config = dict(
    norm_place='pre',
    attn_scale=0.125,
    tie_word_embeddings=True,
    init='normal',
    init_std_qkv=0.0262,
)
MLP neurons of a small language model. Each row is named by its layer, matrix (up: input weights; down: output weights) and neuron, and shows model dimensions 16-111. Each number is 500 + 50 x the weight over its row's rms, rounded and kept within 0 to 999. Numbers have three digits each.
After each neuron's rows, "fires after" lists the tokens most often just before its 100 highest values on Wikipedia text that the model never trained on.

L3.up1761:493545457470526536472503484522471357491542489413481485543425431480652501436451490457514528521570509551479493382566557415579467476421451505547508532596530539498519507590415528551474602624519549495585480551397496539418421409524539462426470531506434498441510432426495556535543536559488498614
L3.down1761:518505479436422468532510428464476596483506546583524547481448503570606596451472577523487561522493538499490648488376532488493490435452539482441494494533459505467502495600465436542502501521519480561518546501503458501512366546504481592567483507515511511535396447504505478483511527457580582435
fires after: " |", " ", " Other", " competition", "\n"

L3.up30:449479524473446416444586418475471526519538600498418505472570600564435534579542454566494546501550457493591529513454518524495436603552466488501534474472471492375550488531465525504570446488528468527448556486390461534567502499513431524352508487453496572512533517557560454442465516500544555509
L3.down30:451573439529464471525638508469531514492575470481458494519475444523465500602560471440511434393422506532489503499507480548440571410449435540525527489540412524504478454506504494450543473524354510441475513527555550495471452585444487564534537532417455534437507548565506549424555512504509485544
fires after: " |", " for", " to", " Upload"

L3.up945:419516549557575500533569464515533430526529549583517497556503548614571501447524571490475478518477468513538444532568542496417491559360461542560458519415463546457472448559450466480491540585420502536564501527413563517516400539497449490493496551541380455556431568463509488544490509521452454529
L3.down945:495513449493506465463495540485562551516500504426515548486534528474531559562490423519470546442561516535450590468532562456534448532516531502541493509548450507481540615484486542471464438489507519530500542530449444516556484484543458591541471553501557446505497461568467488458509499475530410435
fires after: " |", " and", " 0"

L3.up2082:511454448506467466534468574491558533492460522466460523507498503416595523580518498439523506462593413502519457465595513452449494462566459529455450439503350472478453494520480471457465437470498503600534520540404475382493538651490543516426561462616477593528469486444558552600441452568483500514
L3.down2082:515499474457495386544485409435587438496482492438519615569552570504542514508462498427539493506594480481502431404513543534484508509474637508481518494537481453508463458380432533501423558485449567399474481468580415539545506587477422503469479464477496527549504520485469481498511488465633462556
fires after: " |", " 0"

L3.up6:497508500601522501490545539504530549601457487520515509538461573586468537414397519452516517528471520484437423559508514481524369439418483402547363448530479518433449468455499557453538373514542496472533552536516459559438457551534430456480525485456426512465540511517549516435408547559460497481
L3.down6:465560455425425439550627531535527479597604563528523545519552434478454446476409460479535445540487392498547483549434494564452515535562447517529603521561477528550426496572473483541547491504491516611386423575486487478520420434538574471453460437523562436487524468490558521505511520479517501483
fires after: " the", " of", " to", " described"

L3.up1791:464454527548502507517517548463466530527484523539553466599558566489543445502462424518614484469560423485593371533507479513505493534487495469559422427461468414512479475533497540486455535467555546516390555590466544527572549451445470485506558407497458532453528535491498505528484532536464493509
L3.down1791:475519523410505421437591487553527495527522563623573441409421457540522494470447440495461536562512559480447610525513593404522471474467514510491448502522543515548424552576530555515545510568445482530557500443411498495475564500514577435533460523455489471460451588471521497536471399610470491442
fires after: " to"

L3.up1633:503529487479452512468475459512556542497443400507442550489504499436469459439478571498449419477494506452467373556611476416505514576522493497453490536443417503576539454504431515540478446403533476439524503567484441490578554415443503488464535485423476492520511506426490441478435525518492518469
L3.down1633:569500528413460636480506506599524425554544576514535438487520477578554523460522522549526506532432510468559538486498484510533553375499493516504527452505544538534482594518594524485549423582539502512511612547457443511466526505505485564550514481466456470503562602602587506511607512590516512523
fires after: "\n", " —;", " to"

L3.up299:537466592507474503467498370539480463449522519399496539577487437619540482547497501501537552544516483400452604461561469498452485482485541477465514593492525422549414488432455518428508648462499549532506473402538556512422530566489507491554501601609529531567481512441504579455563527559564498532
L3.down299:435485562531522471477501489530533522552438508507549473490492456571561517559498522576582461533466550531456482485590598454401455535387451420482451436424300523474475471456470547555549514502443478456421520475565518495509443468553502572541545483506522519515547548440481502392463494472441509562
fires after: " |", " 1;", " 0", "C."

L3.up1695:444579517435508407433505565496499472534501591500456509495533515592587528505579597457491460496560471458531498468562508552466480519483403516510562512486510463467441376415572498494597553437444519508430479547438536480540516535497511524514540537531485515508389516512525490482506538471499457468
L3.down1695:442473579476596595542455436439448510572448433379562459421411536552591506474469434485465530472451565541531489544469505554397504452431542516528544530648540551473557561484460548486516514522497523503635470548528491418531487466477492507431489500554572580466572547447469564478402500446425524555
fires after: " |", " 0", " 9;", " 8;", " 11;"

L3.up1277:465457491392460526432581483518427531460615520528430525544437552550491490481497474455525502461624479470541606439539585499562539555524500577504529496589497528522493479487483533441557527528391516528463423602476535509518466582477539457527452499459524459510427558515451447438508516482458506445
L3.down1277:502463417480496531528419495495470509445506468467524548478537482589543455548444473498513484516524491517403444471546563461485542512543466465553520518441456425613506523555476426590524407417448550480578526461498519542464510513414582530498519470570489496468437474484453428522449474483481529499
fires after: " |", " 0", " was", " the"

L3.up124:568471495483531565514561515518435514428434530480499496476507523472430547525439529494475540548536498453501549540502451489505540513583494499458455506502498502515533462435594408429524428411538424551483504507610519518467579510542435581429466503487536561480523455501562470502527452420528421548
L3.down124:542505553464555518558459540491464527605533603501523531431478450506488504499501440477448495478475506473468404469501576428538557457488479495531443464599522539407560508459530508625413611490537511400599499480518545557487449409448580476438557535431366483505461565568456554528512525479558480449
fires after: " |"

L3.up72:516488651540573497515576557485569490487507417574449509400605470544452551514581433502450526427511513519601506584459510476521506619445494547458604492541552587571524506466515433539529517559517419512635504489442430444517538464489534519400544539461493423553437517439457466547357511577492555512
L3.down72:492536506554530517535504427517564444513519500515478427479546600571513445500576514582558431523463512472437458491536451495508523499525563491566453461551469590507441464522421481569526601489460519525493538485503532490443576509521548543571480514479508478551520503483415518566505320489460531390
fires after: " in", " As", " In", " as", " on"

L3.up2303:512494466549575551461550432501589491403456508536472480525520480494427495392461479584547473452547388492584575480499477445547580498479417525468473507483431524482507494478509432519567460433486490536483484525516523429539527532488489519512497464493667528437484511540529495487567470513578460442
L3.down2303:446413592517426522508525433447532502508495527389446515538439472492513579497483504448626483521455513501549495482445467489384458495508527492472539489478485460495501561513545442471473538554449523498554509480523476522509491475431405508566409518504576446468542585487481551541453532531470450577
fires after: " |"

L3.up144:499442537561507442468501449544439517531485503522558499487434495547475556531427543460498546525476464577506545517518529571562522464505589443525546568517569544551499421534441487571543627466432478478507408523483533448481482525501511530579614468526463532504523492382526555460536519529519496447
L3.down144:439518537480508427496563638500516558540447451518432469507548531539533511581460508564435351514463499572512523443478453431452442512507490532475514502538529470546514543419506535494490537493465478438449548513520539517434404543497549571457414545599494464513486553418437503504531385469539474522
fires after: " |", " 0", " 1"

L3.up1706:541428467476472525415508497487473553564461581510508594501558544511527534587396535457515537472493530515416525469498619535452516524539528555557456456515475458543532575516531419518457431568448425518520496596497531510521465479535417460385552472489446474534539484486481502520431383452574485481
L3.down1706:462558470504498512517540570509496465467499471541493389478523479489547484519570388522445511537520470464562583506518576473454512505491516477474532505456565554507498488563432556543562531437431439474548486638451446495468478535504580452581476476579473438453416478503513555512473537443496461520
fires after: " the", " of", " for", " a"

L3.up1173:429517467464466436557476483552427512490582609474480493525389474508469490510517489467523530447550432498388509396539471493476539457389456442450525426536562417519571409588541514550594446559449572465455548512419442543537420468551463492528362553529463571505414441549613578503514584567535546515
L3.down1173:541508535563535419397521525455541465463541537494568532418521471459499434548469519555482516515502520467456429446464478493526443503550572492539467448590471548441563465431468450499486514481510475503476435515581513560455514510459548558436555486510565542558475561433491560495491533419471538400
fires after: " |"

L3.up2084:534448449566411397428488527511484490498496466490507479523476519488425547490439529420521482458443436503516614480514488573449416499594522459520532476441459484462441439552462550490418483526515500488539433519542479487515484492510575514432475416596484525487485477479543496427509520564516521468
L3.down2084:524520496444611568451518614470546525496513478509531454493431437490445598522478470547522498466569466611479453504481522567475514559453489464498523557501416484443568572475471450499449410517501440565478559511516513577511461565462426508524564433573494507521478592566502521500477492596524559524
fires after: " |", " =", " a", " is"

L3.up157:540416437500467536540528454446470526418585500562434539557456628478486487518497483510423505578451482465511495412489465451475470522451484441515551453445482525455458423474504538559508545435529480537537495550492480504504551543438439445410466482564420503427447532469467502498491470447493449405
L3.down157:473492583412587418551514513447561482497470496619517454446534559518498495448518500484510480502550481444485556500634505527466369481537482448481469474515518473560488442449597474464421530605457532409470468551468593510545454518531443443468471483490520496506498450431461451467500382483431594465
fires after: " to", " 0", " 1", " |", " 2"

L3.up632:467379468476445520493468524470604432531451541508483508532472471542469570377478556554488526456479396453569463462422447520452495499477486487446631480487502437432553479434584400587503520445526495426543548573491625564480514517444556476541377516483583462634499476510584539559520469558518454515
L3.down632:438532482509416385550444429476358561403469409503488383471455505506528576454544514475527425442416528531420556459578506461541557476489550448596505602522404475616515452511493463568506468517572465484535393475499438495506471477523520605490504530403602480428493538581416463477478444633414534534
fires after: " |", " 1", " 0", " 3", " 6"

L3.up1209:444554557515474430486470508567490501519503602419409515484436408463506505548460505404547479390636622493510425394597583512474485433478461518432493495533534501531462440545416459450560496462512472452442498503462500514561446555576518429537608513518486505542507456460568562470508476530474525543
L3.down1209:488372419541343494477504435473474456525539512499428523570490493439413425507525555447559525531471507486428531570482486460476515443434493483555594587508444547516465562503441554431460432380466591534522493585429448598518502508454536534506487408591562516481510469493498486454493528611486498484
fires after: " |", " TV"

L3.up2517:497492446495538529508564525425437529525501426564565502491479506474539484403447490474536564490588409399523507485538463462398498529502519480420443552439476540459544514443562553426449547520458490434556443457490545479467549558513458502534445434469604498472552524420513499491518436544497460537
L3.down2517:479488486484470545418454482555498474471456458557540525492590433505561465460477438521513539460497586553478523504452428489602523474477493525549565491587490471425545523520558468611476474572555528473461558512465432445506488553485470437447539461586536496394567437547473507603479590461505480554
fires after: " ", " |", " votes", " the", " Majority", " Candidate"

L3.up168:500476452544508491570520496462471525442446540558502563455494346460386505559530535464491529515482598524512530484397503506540500472526583512433488462577515511511460499525544502454476493472566485506561539517573512526545488538516411456429441505581509466604524463647572458540559480532564475601
L3.down168:562608492489495466508439525502594475594582442399509485436489512516551489420453496450485511549490471506482469505552455477484484512558457596509544487408517476501509531481628448522457479564430490445422515528488469523464473513373497468551482541462395508492433462481533495474490453525494506450
fires after: " |", " his", " Majority"

L3.up314:529469532554434428425560528508546469482483544559499481539526507449578470550548490446515454416410512488452591520615570546573518546446457504517557505391485544536463335391394398553457458590349549558478427525558542512447584514550483515575556536474554451453560430451426504443506485541478536570
L3.down314:475424512478458408575473523493437538511520409463557443651471366577475524580509584430483417408467593469456521460519505408511440512456497506556506509433522514489463427513457470411497506457498548518541521529595475526484419511517557483391502460544463592534423459476537625584539460533531497533
fires after: " |"

L3.up49:436565441555485491401580501551538517433515501473503515547512444399399540379468500411565523534524528525546558480524470535487486449501503499458490521453563553498469401535489554534524505441441508540469492465502570381428517602435542522445546442492550546589500516441498513489587510503530509503
L3.down49:402467538629428428490496548494569484506533515418496458413481557490504478523464544458517491485526439493487492450434503521425408535477552473503476534536448467464471522490456420558442546551503500448507372456611541530633398558438530448460573493505488477551443586447553434551515455525625456562
fires after: " |", " 2", " 1"

L3.up79:573476562554534485503501478445446511515465484467502500446459462542522480580501525481417579514553403473511379431459450530548483466462500488513485434487512463491481541405563462449475411494453421601541518472551540559485535550459544486458532534452582489518462527490528532538496486512475407431
L3.down79:527656541475450503494493519525542429541542559526546545555465478534564513456493344519605501502519520543522476478509589457456555501469448481610468589496457559530588490449549423555497565419491560469426549505546433537520556411491534518472484491529424510514525472557495462545459440521543407451
fires after: " |", " Total", " votes", " but", " ", " Majority"

L3.up2584:566514440465498544425577497342485436556568467487539438530436503436521558523510466442567571460473463601480546497517440428423534496539596509550525409392520470516480481407462483515419547460501438501593537422406502504480502480537508436496505512526461596505493497488591525568559579551492485451
L3.down2584:459457457543542508476465442393578510572516586534506492487572463531516570545498509585532492586559524505489491455538485505564412515492490556527511478535560593432504591526509427510569490469444541545518575379525508580542424510462494516522535522531526555512487548528570459475488511449543475450
fires after: " |", " ", " Total"

L3.up1129:522535536544505533623510525554459493513607561476525532446569507480456540623443468480477535512476484525547580544447503550523502562577484547565462466588470495537477438547532535482495517456543480470543524515500434464564440441458468504498478480575471451446517473479520542496579481599438473406
L3.down1129:518457477468444591558498540486504558573395488509429526464473473523530474464447490532487508527495456444617427417546445485525601465508491504482518486425548601448521555422542582531484544477501610468461519535434572437451556531546609419509508496533494530417530584481500529564536483503475474512
fires after: " as", " the", "As", " As"